Weights of a small transformer language model.
Size: 20 layers, width 192, MLP 512 GeGLU, vocabulary 6370, 10.1M parameters.
Architecture: RMSNorm before each block, rotary positions, biases, tied embeddings.
Training: a variant of Muon for these matrices, 165M tokens, 5021 steps.
MLP neurons of a small language model. Each row is named by its layer, matrix (gate and up: input weights) and neuron, and shows model dimensions 0-191. Each number is 500 + 40 x the weight over its row's rms, rounded and kept within 0 to 999. Numbers have three digits each. A neuron's up and down rows have the sign that makes its largest values positive.
Before each neuron's rows, "fires on" lists the tokens most often at its 100 highest values on Wikipedia text that the model never trained on. A number after a token or word is its count.

fires on: "is" 37, "i" 12, "ai" 10, "a" 8, "ak" 5, "ics" 4
L2.gate102:432486517493546471541521559546491499502538503523552576455468484543594519495540485451513535433513467492494456496445458502501530491482530454551472532557475583529422461568560489511465453482525447430435509492525445500502492429509572526529501407500512501511473521503536454541443515575497519475460509440498506440481521483470486532572522528510434495518487441569434427563448525524468497519449541435509481480467485511418471509488524431566446495541541448522472493526520562473511511520571561538438575545487507485541546448506522512464499524529496455563529495537492475391488442477536518509
L2.up102:498529531486543577528487534495474470545452540499529538583528574556448428496519504495512463420579450577529485554519498580478504466483493508532554490460500437481467470522574549468504472557513553506446519563467545493557527507541458484485455498508486483512498470490519436543534499468499531512557439531560555480518473493466474492450469450522446485498545463446470497494468482572498446510547507497523487541531542490498465543532525523599514536527464570504479464495516524522523525490442430503467527569547535491563514478486537573388519512516498596541515526478500499484401426501543496613

fires on: "b" 40, "B" 32, "r" 19, " for" 8
L2.gate273:515461483529534516486508533442543462512545466439439538499470490436479535539525378484567496489478481518399491520440437498445440500492477443471477537536463535508499446535531485490507530508551503491485524461498470531489505540587515571451403490545518525394534486550559506553498534490492437513558509484532476520491507510535518517496456565542500470435430515507531423475489512468438414537480481460582514545503463468400451476537549498479487554549498476491463484519524550431463438534493466511539485528507456573569446462517486474435506469554524542554471482486479498515408502515500476528
L2.up273:467492459515527552551465461432523465474433480499497468571485518504506563515497477486555502519540504475449541524511410514520442486530512430376450535566492593536550454460563555452543566521473487484392498475515470480455519453483529495571503526489517496513533568501509472513501514502480433436501557504471504502515528419504484480425455486500479519510498558509475514484510526483510488472549491483548535456531454505519473489390463510478517536563470487449580385482528530473418395521473519443526509451486502584484586481459502461519439541542505500504488505439500492507493481464503518532

fires on: "°" 22, "′" 20, "ill" 14, " type" 7, "per" 6, "iver" 6
L3.gate206:425481493435539601452505484536428470527577499468473559498491505474436532608552472570540484528435461573535468454445445466472468533451538504447488499489482529478464487541543547477497538528485453541469531487507487517488505508515516432443464520509466490388496491410527444474500488531476490537513530461498468498458413499417508531488440510542447469453528487505530499456475512555483527527432451453437512506527428465513494468442510479453446519453497418416529473542468489531481465535551531493552527450521507492465542556495488538451493491503560486493471522549595538520463440504475452508
L3.up206:522465573468485535529560494424508571481470531573480535502537498423487498509463456512496509457495576505458497501537503517500487468400489452509526443519479540496465539500564510482465501464450471569515557486481440513454526411499564563438550511511418527476564468479498531478485519513547464491406536535487564538494468469482504475515524520524507485512557448578505548480458518508511479441492519534504493516598533415554616515438502601492479581483526538458493536501559481516475477512574547535455440520461564544547555512498465506496486498531546472505508494536538497503481461411513511444

fires on: " sl" 12, " pl" 12, " gl" 12, " bl" 11, " pil" 8
L13.gate49:530425525538453517488540568439483500485550415496534551479444517575452509466481573537488511485470462516464540545530470495451512473521509514520513475583539497443518577533535546467485482491547483519485470530457538449474462513437457521515489566554503487484474469556480474502544472479538546533489481503584508416478462505487514436527525439503480547451442490516507563515493492506578460477520534510478470466512490605424578538533526407514502515462446555511471526522550487505405491532425569581467478472485460428522494498528505559503452518507454473551539485444511483498529459469490405573
L13.up49:451490456545484499417571540505468503470499457567491562440493539494494462507480437551453463434414506496451454573510433441455498523540385476523517528597557463517494487496468485482479434501487485458468495474485477461524499508489541483518471528452494503589456504475481548462493455500425516566533557545534497469492480530566496497538484469483488519473435441486471505426507543524496530434545529534547475439513481460595504447455498471448487504495482438535448496485495424475450444549503531459501492559453458434519487498546475483559497490599553562504472464527497472514596463522488524516

fires on: "p" 15, "o" 14, " med" 11, "og" 9, "ob" 8, "od" 7
L4.gate241:518515439527464503523498503435433479463457523495491456481479446541461527425482555511500455427471534517529465465431473475450493525539499490484485514520563545506538479465454534516546442543438567441437507600517454500460493538516485465493494459486501432526431515550411454432573473505506469547448463494510531503518422448534538485554505449528576515490498600453501429565437485556475529520508457516569441474520482493508503501478526469476494505512545513506436507478525528405499430522525517456486519511445460491507487546522541521496502521422472505451491476544475547413425480444458576463
L4.up241:465502442466459522485545479495542555553506484547507490549485503474516473471509439486463496477509481540486493533516457438412444551457511542507449516564507476448609470443438500436524546508522576501515509505472457443476463478529510405516559484475479573556553462576443514452509472474546505524449537548424523502537488471448451473531546521524547477469441498510474506479414502548486446456492486601480552529467498574513545529476463469517580507493485508455523450443512503458478536496522494495440501531529552519532519512554521485496540537570448577440584512573452509462518478432502544473

fires on: " to" 39, " and" 29, "el" 17, "as" 4
L5.gate80:496497527467563472509508444526474553497527452479535524504531513528547529417540483472463503434501462410527524536549525553552494548508524545579516578531480499423524484575496472489531492496512485472496508553511531536487509525561526485492516471464523503489558517461495455562491530489507480547457492555494533461522470526459606433536553449497459507453487497525529506484565542582513568477478492487532520440531503494570468525454450573495518542532646539536413462575428549487461534499488443496495527455488455570538487421538516510534540488554485512415547445518471488558479468463469505513
L5.up80:559525542503505470458483494549456529539485459504492566498542512576536500463419598511566511521473538494513463486483533427558422525481512486506520536562420525477460465543481509560473542449563495528491510458528473508535569532455536486561476480567557499459506615544484470467473566519507448497503511415479529512540484484523476448526480480433477513562424501578558512478519594523547550519437551590454502512493490521509457525465498513503506481450560441451459433501528546491556430516496462498475520537489497523556483472538450458448564535466483540448528510567481516478515543530469476485

fires on: "," 61, "c" 8, " Disc" 4
L8.gate391:502535425455505416578564578536554588433443493521460493511504465483462482527567498434511492535513506513539484470513521443464487453479462515543568535462553449505508453520509441480503495454491476540520490557519510476583541451551502500464570451507480471447516473505528481476560491517511550556490473448446485505479451537503466480481440551430496530497447510484556478513482506511525550445496449491436464578532517516533542497530487510450508505499390537556449443540452483548444490495560410438451479441478492510509497515508463571520532517418512541458457540487464526515503476403438524451
L8.up391:493517534569473523527436581592516526511470529457512488522459458487478478460503496506551509539554465404504554484466485477485482512488523504442501447469496491526502466510422530548516581478555474531483518440560474433480497490513604483469466517422541486478483519454499523553459478440525523487518412509423383496539443502444562490455424537529443516485473464535499469483472503507483484449555549483468475480554549557487515433508497438479462522499511502535477543486495541455529513532527482512506548435479459456420432527494422481516562562453468473416504496505511527483452431503418458517

fires on: " T" 77, "T" 12, "t" 6, " t" 5
L10.gate410:529498544465555484442449529544485536542488525472470537571441480484502459460495446438574461516495517512471539440442480502504538491464467539458480456499520558512469546490553524552493489439499491516488570514484581457457544530536435529529454499499507496516444545488484401469566485432546473510417488438574508478493499488446510481458462562498532527515494582520470503521472522504496476459541555564387427528528545419518435452446500484505472543528506540521504499475518552500475460509464463438477493540525583600497547556542510543495407461496487453585547523510479468475493485472512481539
L10.up410:468422474411557501518474503526422541509506507486541473538462511518430517427438530488521477405533510519484521545482491476530495421555505505457536496414515644481451523446539558525541519497507504459463503469542510506446545507537452500506506542520503534469502484529489431448498490511547492499481484466536505525547536564542467523470590477474440505552515545458399494581499396474442517457579495515490451515533514512435470539430535422509461539576563432491498462467508508495429511551522538450505517522484505444514498507468523489463478493465510537459483489420494506505475446501516514549

fires on: "B" 27, "-b" 21, "b" 19, "A" 9, "f" 8, "ar" 4
L8.gate17:503545567556484515512502483427440489468520495503462500490508466467486496529538547374499488594479512477534499487367440482483503514468433489529510484474492499574527501459507497496528491436546491461500515515432450423500529488516525544524467497561576465456541495573487530494466530540419487493486525497453486485516493579419508521453517481491446528480479570492573580480430389481471440554459510460485474504508547528521499526509571535539464516488569485520504528490455530506460459524537478508498507513419430508507500423516478493499504495516568507454462503538565593512428471513430501461
L8.up17:473471507550466521566499455473490506444545474453464472482544450552500501510515531473492506599507499511529432557437430563574508506512420530492495575453494480508428528487564555465488537477502572522486498509485500513443498457467431514493492520549543491490538502442535479497552514535422463510481498514487420464480550513442508539491519483524513523464532560579577503518505457469504447474425567525444463524436510523492497511517544572508486511595459520496504498474489555423438428497584441501508548561406427573497526465521526520488458416557530471481508481447483514549475484518487476530

fires on: "b" 32, "-b" 27, "B" 23, "r" 7, "-B" 4
L15.gate66:467483520523471511555434515524555532483453513438471480589506452552491466474506483492495430506517523516450520481470537455447532489486559576500457436567483508569496476474503477548416544483463567498487441490432454450447467493526509523550552434456536504442479522556541528425482552510494492460500501484444510495518441517474537490544436489523514522541461479482542517506506452490470434549479539442540528507578511460434508495483483500510497523546524493517507550433465562510508532506386478532502488488500447579513471405497496471479487486469533546549567511537552580437438481605548530428
L15.up66:548522477553511477513406493476506547440485485489479470560480491482462513483489455444476474516472549509480511535432438500495539419497565480441427498559477521524483472533464468430398541467547520501414478486462459478497476545552564563539421455485502509485603413528527525434501481497491511523514477498472462522528442458520530536568492551550557520566428493565483523535441464493473439526510566513516475510543547575504483555541466578492551432505422499476514481447497541509508451537525500475513430503499522541550497437496473506531458478475531495502564459493482563565479468540458455507

fires on: "p" 15, "o" 13, "il" 12, "om" 12, "fl" 7, "be" 6
L4.gate90:467474484537544511479546533512498461472528454522471450509518527549519501474565433489465486436545551490508482469517457517423418501558486472467470492532580476486416501426516510521454495483487498494541472420490456520524606449561483502504505472410516492482438465521432436482513447495486550422497491452438543520511425530534455616491465479520455462517536469480483500550482430410584497446449533500581486461486499440484514475487485496495464485496469487530482497477512470424492449460490532464468447540464484575505471556509551545443485486453441480551524495501512530512451388498492524512
L4.up90:557487457550499478468496597455569562533488504502513463558531491484549474490490426524485530490525493496519539475512472498427484544538494435489420479524534495464415476458517469466507453461542477556506429519496511554517485474534511438559408510511417415478520470491456465448523432537476497438487543497481441525525419450489420534519541559554573503437520528510505480535453512464466461491480467448529447543467501493495460557494523519452418552527490495459471525567402503524437452484506506523480577506433476520481520503565418472480458505536498561502543522545481458480480463489515517576

fires on: " fl" 28, " Fl" 8, "ug" 6, "oll" 4, "fl" 4, "Q" 4
L13.gate300:566537530514473522496499491461602523492483506548520461485490440526548435512541443474481438518559501522409529513528413470497504443557508482534477507510543505424444547496520482535478550527515510522496457490512566444569510528480522531463415440497526527482568507517491464547461485505546572432546458450498519517452469423505509498503543555467487473426436520550498510491399539504460474579420509490579502550506470468504498515492459551489476462517436604434465486533474521469502447503445484560471493524460530505505476505487504479557579522514546508451523454551521484535496393473497448525
L13.up300:392434521565516540479443542537555523496478503491493477478466590518478542427468507485503552484500512505514474465456476566547475458491522538488474492609489479489531484520556474504547568531488506534446483522489485502429527504513526505486431497579522432508497526486470535534460423526511530486549440527475550550501533454424481600534554456520461493488526478505515527552458518481505549495500500528449516501613563486540446534489467540398425507489555449436487490417478555590468504468465447482464562522471497508522521530513529502558479494597467530482452496455512480518524459488468545541

fires on: " \"" 41, " L" 37, " Ar" 7
L17.gate144:508505513481510449509495495469495442516501484617443602435515526555510478484586500512577549472484520523499520528541489536498509475514511554445497523491439564559466473479610483553562480543506442430456490426520538555481514496536469512454498540478490501551453555472524501479492504530504478498503498532553513466517467536470473516466486596439494531469524476497493443528534544529474536506577478571506481576537459497477462504437515495538465516497518495520586532521484483569460508546465467553493578501461536539425479440491481547496423499494576597515500534517533407516474468575473528437
L17.up144:503532395464499542508430440445535511528574537510478465453511471439523471530594467483534476478479550507503440462517514523469575508515513480527494561449513488482530485499502452508574493488496594473478471499503551507450536493558480500497508483410419495505450533552515462582487437517495514388524504476594468512522499478507539520526414439486549445507447499511478459542433499509502476479541537479476507529527472550487550533487496492532521588485536554482572491549492505505447525443479493523551508558512435583470478466462447497516476523432481540408444442546526505486521527545558547529

fires on: " as" 31, "'," 12, " S" 8, " \"" 8, "." 5
L14.gate278:495506471454546501517466577471512542471466475570450510529504519587471507481613482445543552502489479510479482469533523511543536480460511523515542523533455532477469516500386502491446472525510536532596468423501475418524551508525424580500505537469498544590557541444457524467517525542503450526416543450459496500554491475470429491494568507530485554453504455489505483463466489593449534432463471529550548479514498518535532506538462479562465536575522509441558486511487449480535479514497503524528494483495577506491529508478506573526484471455471517565473432506440583518563518462449515514
L14.up278:490426492512482532472554563601521551544440534434499512527502435445447446530512500490395508503501510562530522540580543502512526467495470535484571462518497515438512419544554455531490521537488450546521426519469532488470497578566479481476437467477530501439500528574438533540512533574473502491551482426537536467518502465520595496514471473556465526535473546446442523523484519539485527493490473449527538496504506543589553442463539552551562502503485508465488500474466495467496506442519511491472530554449532495485602484527441423433476512525551470514493558503428481525483518524534531480

fires on: " t" 26, " T" 16, " en" 13, " inter" 11, "T" 4
L17.gate3:483510475498470550437501524519449480485531555506462562532483415514537560435467484484490423525466568489480499454439471447409483524413518561498507492500483537530518531551463459534499517463442546520515495467474545533426550475519548482536454512522523483501549489557482587544488474487561520592412453519519444473439543497486513414442506510412524492513516560559490493533472487489530433456506519488504438503507509515463495460487458543431516491513519489473517551392563546553477542508459530489538426554522482517533479460480466490529474537505444494503514481442492521404556475484494501398
L17.up3:545530438515523481474546483429424520533439534457574483488474505490521545485527510524489508478503508534517584459457510461479486451530510480508526490485534504531506479488491476493566469503565563545474538463541506431479540548547468572444552388444478431512559488600494499554499510519553522521423453501508531457509492492498497387444509506571522544536526524524504495533541490551503427489457540531532481446600539506497488503445496504495546525441517453490475516459404523496548492538466513529505465494487507485485528440425487541563470470529467456480586486425407541466504410483495480512

fires on: " -" 21, " +" 16, " and" 11, " ===\n\n" 10, " ==\n\n" 9
L5.gate492:478522500543513484497492520515436545476498531575424484507497517491536553461497479424432552531578478437483515534465530504522444491462517459488489507514506546456504416536530585449521510607484491511580504538452457536463521484484509454492511534494496548497528490486501431488479550547498486474557507489523584445475494489505598496513472414550477531524482523547558487467539514543500475533522565508452561558512454495570559500456504558462514492597505429501560499542488567480535507554438487471532463543540506583541436529596437530501536514445483539490490560468545486493484472467506536428
L5.up492:525443549518564493545512456518512477565482488516560488483506413521511503524455483449523528502521491511507456609497532480576528517494515465543544550559524501437494477526510549505519543542511542506526493523534519486475443550512411481441548486552558553536512556536444492468520538556516487526477523504505593461477495471441579434530462506521534533504521509508482467503528513454530519562515582559444522547492460505597488549467492546506491420593514561449505502478408554500560516493463480590472460489472568533560495560550457529491496500480506524479489541458523456558508421451494528575

fires on: " he" 19, " as" 16, " of" 10, " from" 9, " at" 6
L5.gate414:490490478480478526445501490513518485515537545464475525459559513554478502437445500510554490525523501539462512455501565512575578515457474453578545527437487505505503511501497429489526490535530488502430482480508465432495467486506526464476466523588543509484532464510498530500499452453471528556453517552525639555534455495481504502519449531507482458565490466487507494504596468559467494582503494503547453571469528534496429527557538501478580536410443419495474430480454497517439482476488517490496491457433477508475519506562493516511505600482521457413444436538494512576464440466458566531
L5.up414:473454451467502564511500568510534537514537563458485496430525540564514519532514509456491557482578515481466473581528469488519525471522458477526562504475537571472509483514518573471448517480499456492485411492488512495531456454575453440477443525501503472411500494456484477525564428612577442497518410585521459519470472467542485464498512492507465464472537524512477524516515472489433503596477566524457560534488477400539434460476520510481482498593478500496449477538532521510479483453536512496523490554487526478440532469435502469466471499486574494497475474510445528478603480429497495538

fires on: "," 61, " with" 6, "A" 5
L12.gate349:499554521542428516546530434514437568484502558462490465594467459502575507490475507479494516502525542474495519596501456432505513522522506504547445455532537489451526492439449522461473492497497517600533469474470512534476475521506551503435559512474489473521542507460476511494519496522517479546503519452408488465442527531469455453562487558474541529537489506462503461527516540540420467496471521477395535546516491495430511512550458497492428511537480519421537510501501546533509433534540468540465632497560442509502491478455435527488535584506509500524531487555453566530498502416404481533
L12.up349:545499496426489475430489415542494569490566539496523519560543500481522495504474553493453480507510481488509553494518439459502464493524553565457464485515490501496495510509417580483558557463432562441514485471442498504401501426466520478428569526534524502476508432509505458514487532479504410540448477435464463518532481487495557514504484531501548538551455510449427450497428590457455447553531487594514488455486517517510567428430495424555505531513456543542524500487509520476517456440552504505556463481490470535521495528424489524503507471426535455427545524466488490538519489511473459543

fires on: " fl" 23, " Fl" 9, " h" 8, "ap" 6, " bl" 4
L15.gate185:563481596473546511508473461459506529517478472504513463494479539479491469440463490480494547447447428467464436528445512479508484430523485518431462566446561500488499584481516507482490532564495532502473459531450467463523495548520493489509522553517465397519553566508480476526500489517526484575436434512457482507471521460469491500451577490395578500400503472436495543510397521450520468545468527474469453531435535516487479575489473460420465593500472550523532562539516545471510448509445497468488536454527579450455476531502518466525477529490490550502523505485514501517445433522473535553
L15.up185:525469483569525543484484501511444537486513500607454544483443534485549558551512511534572488470459517505533564440425547463540487452479427522537453459486457451496482545449495508499470466484507485558494525493547520473438508512537573441483479493537488442546454435534473518512546521576583545456435589501491511505563511421469474490554562415483520570610546492504502528494515482529537566462548509469499485498534489464459522540500395445459502505454548493496474432496490513546546499534501462478480494524459513526491515531527489492510573560597542436478489489471506552530479507449511480538

fires on: "ec" 25, "c" 18, "ev" 14, "isc" 8, "k" 5, " rec" 5
L3.gate495:444466493522518450532479534507499541466477528579473478453416489496527450478559598511529521459496499437490495479480532496505509461481529544496487502448462531489436459593484495469502499478553465519479505457560512508573523498533549489468518534528475590586557484465475555547453434498515449561518522411408497495447450481507537551485471517570469476541527481510522553505478496430543496400536511477399527560506434479512471467537462499487542470536521545492456473445530455449455503483514489526498466466454482543536449576492556522519504514523461560434414576499458450559502543474486495477
L3.up495:513405547564513510534545511490441460491545525604535496487444449503504495511474502502546529577538502518535505497537475496506491492547467545539448494485481508540509452506496447550459496504471443587526478482605428556486490472416462429446512534468444508575469467462503453438555473519481448556511539452507505484548423497520492563600525495588525568550496425515468514479462512560508472439422492539436462490457510560504495457550462448496458504458470453531460488469504550525516500508508463502451523489470501557491455547477437548537516512523480536548526448559528466500495465537571520471

fires on: " and" 83, " or" 12
L9.gate143:525537521557522491434451420501483508500508497453514555506463481478531564473517448484481576481481452458483514473502564530463485557393542559532520466538470446464465459532558500534567467517525517385496500508435507527420503467528537474540544492551544511497493514508399427545545502445529512477479443529527541482467505496460459457553510495503562557476509485498487502499532548524495501546595533447483533464483536498524539500510504525535558422522605529542480481519583495479461528505410486494476441468463481455504452465526473542542539461413477495491464549504437538435488538515496440436
L9.up143:448547513450524523455493430497578449509517560483458571474513450531523476514491496465491492499461559519470526432476529463515416500491458467471548448515464370465474465473557577430510477477517485527543476439473501577463494481544476509488491465556529472502523492495455477512527443543476491499576481551480547490447484584481519434455477536454486502496566548474495531498497445466471483563524474494437512484460493429477466541432435578536509465427513574504464511513430536451467489517537439517479529465482494514515471484534514475447480512579541586475540510539476487576569491555481572546

fires on: "." 24, ".S" 23, " San" 23, " St" 10, "ão" 8, "s" 4
L10.gate339:520466532496462482536499433496545487439537512535539525518529508454451434484477505489488541458491528490554529505440495461503511504501437479526484511493562552503465534452559566397551549495524536465534469459466434448515412489526555483437523500414459523556519539480512513526452574504491527444505452455494438477488476485434501467548559491440535508462446494510591449553535627507486458434471465488544472515507537461482515510468544470447498440483526471494492573542564488531501505483499487537553536556443509462463526434529421453552555516428496490495556427477509515584523478530525540497
L10.up339:436519447557495429466495517586453496468479501425498533554481518523504473454488491501520491503533465476440476487557515469483495517433463500530521410487551525511498523440512475543539470450550509566504514436518498453473511532531522508503405495548524508417451521536544437571499456406421547540480481457522531437514468481411527465435586538561476461516476413583501555493537488541539541544538448534544530585571487454456454495476511503591477515447511498522542519530473492531454468531451566547476507479553463441472504470533474478500494509496520489488477459556508463460500446458492520498

fires on: "C" 26, " acc" 10, "-b" 9, "R" 7, " rec" 6, " ab" 6
L15.gate321:505562479478505528534479503464518587515519545489454480486483516494526487555598486496521455530501529488506497495471488508479494434469510500453466541554471514543542494466487504602471595452504452516436500531516497477453523522441590478453468514456533480437443501551483446493513457419551519466454435537479489522485450440498510579481502517409473504544508546585460506489518489493504461512454541477445427422532445473573508464575505502524535400505551567504453539510462501554476432475508493461433571565558484512425458527528491551507507499501576515543422459488524531523501513536495518530
L15.up321:506502464560443565481479444542461548410533500428431452517387549493477451552480523512502521499498495473511515439486431471476514438552513519578525558535451565506546545568479540558503466457502562568466494493469492491467442482519518496465556519562541514539424477557478483477541505515465530599475474497436459425501481489549490567425501561485497525571497556535545452473467462468493458457500487488473493472576435505454479521519451511508536435541479529487541490450560496470530471506519412536514499479495477445446459482570452531499467516472506498485487464578528475518518498471496569465

fires on: " and" 89, " than" 4
L4.gate303:517480512508470526486440509533506462433461535537518468433490449496517520510502441585521570443482498533576462443443541537531541581446523481498469519480482584503504551433456477515575507497506548420468508506573528552467518512484455560525523495605511451517521441449442497507593533555514486465484494498548578532457468407464502434552470483456552476507476481520530502487540503529516496510474481489482507431465452473510419500521456466476529469535439531477573469531487556466550496513510406599443495478489552517474479508559526520505591471534518551480494486512442508505501536503524531446
L4.up303:452511573488466497493520469536532511511536616473525521553469412477504481516491496530507468455485407471517521502418484528571488514514470424511497516490531500510521467436587568477558526514578560472496471425448458537458488427512480494498412491535442512452504533510454499498506498574582510442511458480480593431508526519497531500559485520478527529581516548496501548454463492474541421526554514481464572433469476535498478542609508522495460504545462468487508533513461423455544512443461480475545582472524484527534481452486482563524514528466489535520505508465472443549461497462540501498

fires on: "," 47, "c" 13, "t" 6, "z" 5, "os" 4
L10.gate12:534441484476489457588562495425477518531576419511569414518556492543492513538478477533536567440487469511458520507460486450461560499455480500550408530566587489532478505481410549417443548497512533545520551499496495492541491533498487502531498555518514426510607551481513401479474530446518474507467519489487497481530483526425497456493490464469593521464496508483515530425530463504489527469544503485423486497476520447437508518426521459475484538472472541531447488554467456524411440495558461520519529543487458530540504530459517459523540565528515517462528486481507492536479462473499452550
L10.up12:488481497530421510535555525525542556482522500464558519527454531518495566528454573468556556443483511565557585503483466479492488506494516555440540630564540635489520453568445505444532493499490482472516533501485511451544464459535535494510453491452552518481474531513478534519571454474474498499496558513387465472509460581466527501533435576482514519460550508454493469480468466536541525498584465500456475460486481583492496495439459472451509483527522485484538544500508469511531435497565493518501493480429435487455463423533512479473503465539473523516458516448538520480475535432473465462

fires on: " and" 71, "." 11, " but" 7
L9.gate337:505518529466506533529452484511456490548573423470427508532531475511477488532538480517417474504524484484575495467514479499524492546409587475519534547549543497462423466436495515513466563493526509496571471579503482522562480548563536446534556468489535570454468514524479417566550575493486520472568536554452515508526487464475504476522491551534461479565457468503480423508515519518490414555547522531435504495504504488476532544504498529487535510582571456459490505521486464458514536526459562594523544583580479422435403511472487522464480460512452492506471519531479479463476509522520499491
L9.up337:459534446440492537488478520502488499570465544504511485472467472611560488531532500513461535520472485537482447537499576518457480518419497491480462541497460511524511569454574508503457410528509437496482477451520468506499550568525434539470432546442469575544490403469416520518529420481569587533597432486473502510502428475535468521476500520509507485523480465488491473530504437521487505513445423483472435541514487488514474552559525549467527519525543510498522573504519546496507433485518513410471465478548464452548488436444461518527488428491477500499530519456461531536513437545477542540

fires on: "it" 28, "ition" 14, "°" 12, "and" 11, "′" 6, "ification" 5
L5.gate231:516528504598533567465535503508536525533501484543508449508515484511515492438564426574502535516506469491521458597499479538558422501471577503508477536546445501458492506564506454548496488592501488542467434528486528508550518507551419500542534476533542532491503566545463468471522512528477527502504573478523527469486522540537502464529512532554410505459466458520424511473431553481527477500445498426456462506466481483531511534464499408512501536439525413451469516563418447512436489536452484574519548493474585498493513473495487546465476491500533517504555558547539522585437519426500503498
L5.up231:522476515504487600545501541500498544606550502520538517489556423486515499591520457503528510488514504524575537466425458469498502527469553507451400434484466450541506513504500529488495509580438525546518519515513539508485530502529484565404506487454569611488528553563495495477558550541481553461429565531447607542508473541490494486503481517498535478536508429538521584459490500537467508563487499496513577491510464475550508524448463419523411488449519473506532524495420450485515465491447487471519455472440558463475553494533440496503496482547474486502492566472474497504494485537507513499

fires on: " \"" 80, " Mc" 7
L17.gate277:548495528407437570465510515472512467528539454539489504495496456550508462474535504454565536465476366575499499475493543488469530475504525486524503461538433517556513474429521552572489438467520560452537538491432426546501522459469488556465504521455500468572518516460514570534469479464462548578504511449531497467546437530510516471461517487546458534515448410448440431421515460455519497457476461499547474494479514520565554482543514500460507492515485542450526488458515493521473527593484453521503490458497544415455492453549449486507447578479518535479537438520489509489514474576489537539
L17.up277:536525484503482492500579539508514514587563476499548442509484529512458459535518572501489565463474461584493550507524529472507484538568458466486490493483445503537563510546461506506524537579469485490439408453492463478430515499532549574476467503530537480521494506591470451482481457538577534512494482440550457470454458568502590539544511517529499498470430467500447487526489451489538490408475497549537477460525466511510531515443500448519515533511513560506546486527445430539447524470470451559508568444494448517544464491554465508495445561419498479478478553594494529445528504577548540486

fires on: " of" 50, " as" 18, " in" 12, "-" 7, " at" 5
L5.gate371:634485512539551451465548476580550499469527468487509419516504553541606505470495475536534503427466530492453476481440532540561554472565561472411505500435478545506456440506550473552429438544560491520432505507457522492476483497559502497540520490573536467473503511484529437472469468520486586517493504498522566499475492484538491401452497504506440474557487465480495508534510510531497461469449515509416525523487514451441453537527519549506477493443510588520502496464520473496510497520496502443486454506501568529453473449540501543525507515468548533478460426424536462475560449434488516538
L5.up371:499472465466546466561504460514467433555474459473512458520546560543506478488552485497560466528479491505524494550438555482485473483459494474483549541575502533523556437518525558495460484445533524497477415501473520557482444521575567447569452540517512419475550537478486496515466471541555429514459514512518497546488419536444609456609506478488574475471511486551521488545476509431503549463474547564459488501419501493503493453483491585506529457469489434471581469488492531514449438466536556473451549434505511510543511442523538458539504478485503460506497466486510461446530415501495524542

fires on: "C" 15, " sc" 14, " Rec" 11, " Cal" 10, " Sc" 10, " rec" 8
L13.gate151:516449521491541468557536475520426458527526553490542466481467571516482503549509445552506497502541473497564446549490451541496577555493536486518504507515484557464544445387482493537416558515472536522530497486538495530504514514501455486512522473526470485538481436479460465501511598556550456522535466496491486478495461448521428496459526497529480483600558596492563479505457512460538465504483481512509412503509412440538489483516489518420595475494513560523535489486503483565485500542507519516523515474477465458592477533506488522478494502427456578451458422488494491500487514401422515424
L13.up151:532550470511501496603543481470464523465463591447525547468464501456491496599454503518478524542550532507508443523520480491444546498552533432505479534571497525487512525430565529602445485534506547548468493428496497568561519457478502534488553511532505517449539523519523429539556477529488504472477492475414468489411486533511453581459486550495482457502549463505524490538487534479478499469508454519408425435528551460443573465530528497514500431512470522503490511541492502483494482465560449606531475549472508499512471493482551559465507549462546537455461516504514452526546532432460434471

fires on: "." 69, "et" 4
L9.gate373:508492525500506472432559494512445409543485479468505515502505591455445478502524461459462545468450546486464529545515524534486485542574493568524551498489495533423569527464460545484501442469544527482476506567442597445532514482461459533471480477482531545431531542476518511554559523510513534517455517424512511561438449456465460520506588551468494555511550520457503496517443508486559492421532474526487448446471500456559517491511516546486558550465542454506510520552543485505475462485514519519556520408475488480543539482437513471550497461439488526426525510531504489615467476553555584483
L9.up373:468492531577421472490479572453488505486453545507567518576499473500455488432610558487553444480513521493593548490496533541454441509480471517472505499478451557527511492533548532461498503417465495514508514477524535492460504565524516450485516502494489469525444438481474468570472484519474538537500442487500531490582485469471456502549527507518475490523458428502584626514478458519524437484485437477454568570610513474441512492531498473454535506527483496544479532462556534531488477512468490445521439545536491447500406480566472477448480481496522499436562499454468485497475529471558453447

fires on: "ich" 24, "i" 20, "it" 10, "is" 6, "us" 6, "and" 5
L3.gate484:466544522456457522537528507522559562534552477500485562561483531559601500489482462499594560486465439438467514527511508536532548446519548496593463449404472558522508464528553499468493521535501501456469594497481514450532548537596531435497467474437456484477518540508443540473477446510527524435485591468508564455477537489442458493520545500527476480528498466459518498476504529471502456543554511488506521472512492469476501531522448533543409523515533464575453538562544509531549471480484490471476476509520534485504495457485457543456469495466507602511422510453593533529544441503501490551
L3.up484:496524525450498515562491467481520541526487523491461552559467466562497459497515529520491442532519501548576531582534474555462497508554476547449540535548526516497499455408501471497540455531486468534497604508466458511600491433458490472462530498530478560549467544472503573516505536584436576452564523514547589504561471485445511519476461462511554433551511532476496462476548500548435486536510518436425446531508498576545474483491458508498494537533528475497457470472557547486490558509585486476516500503495499486517503479507571570513497550515568523461537495479385479476508551516471430482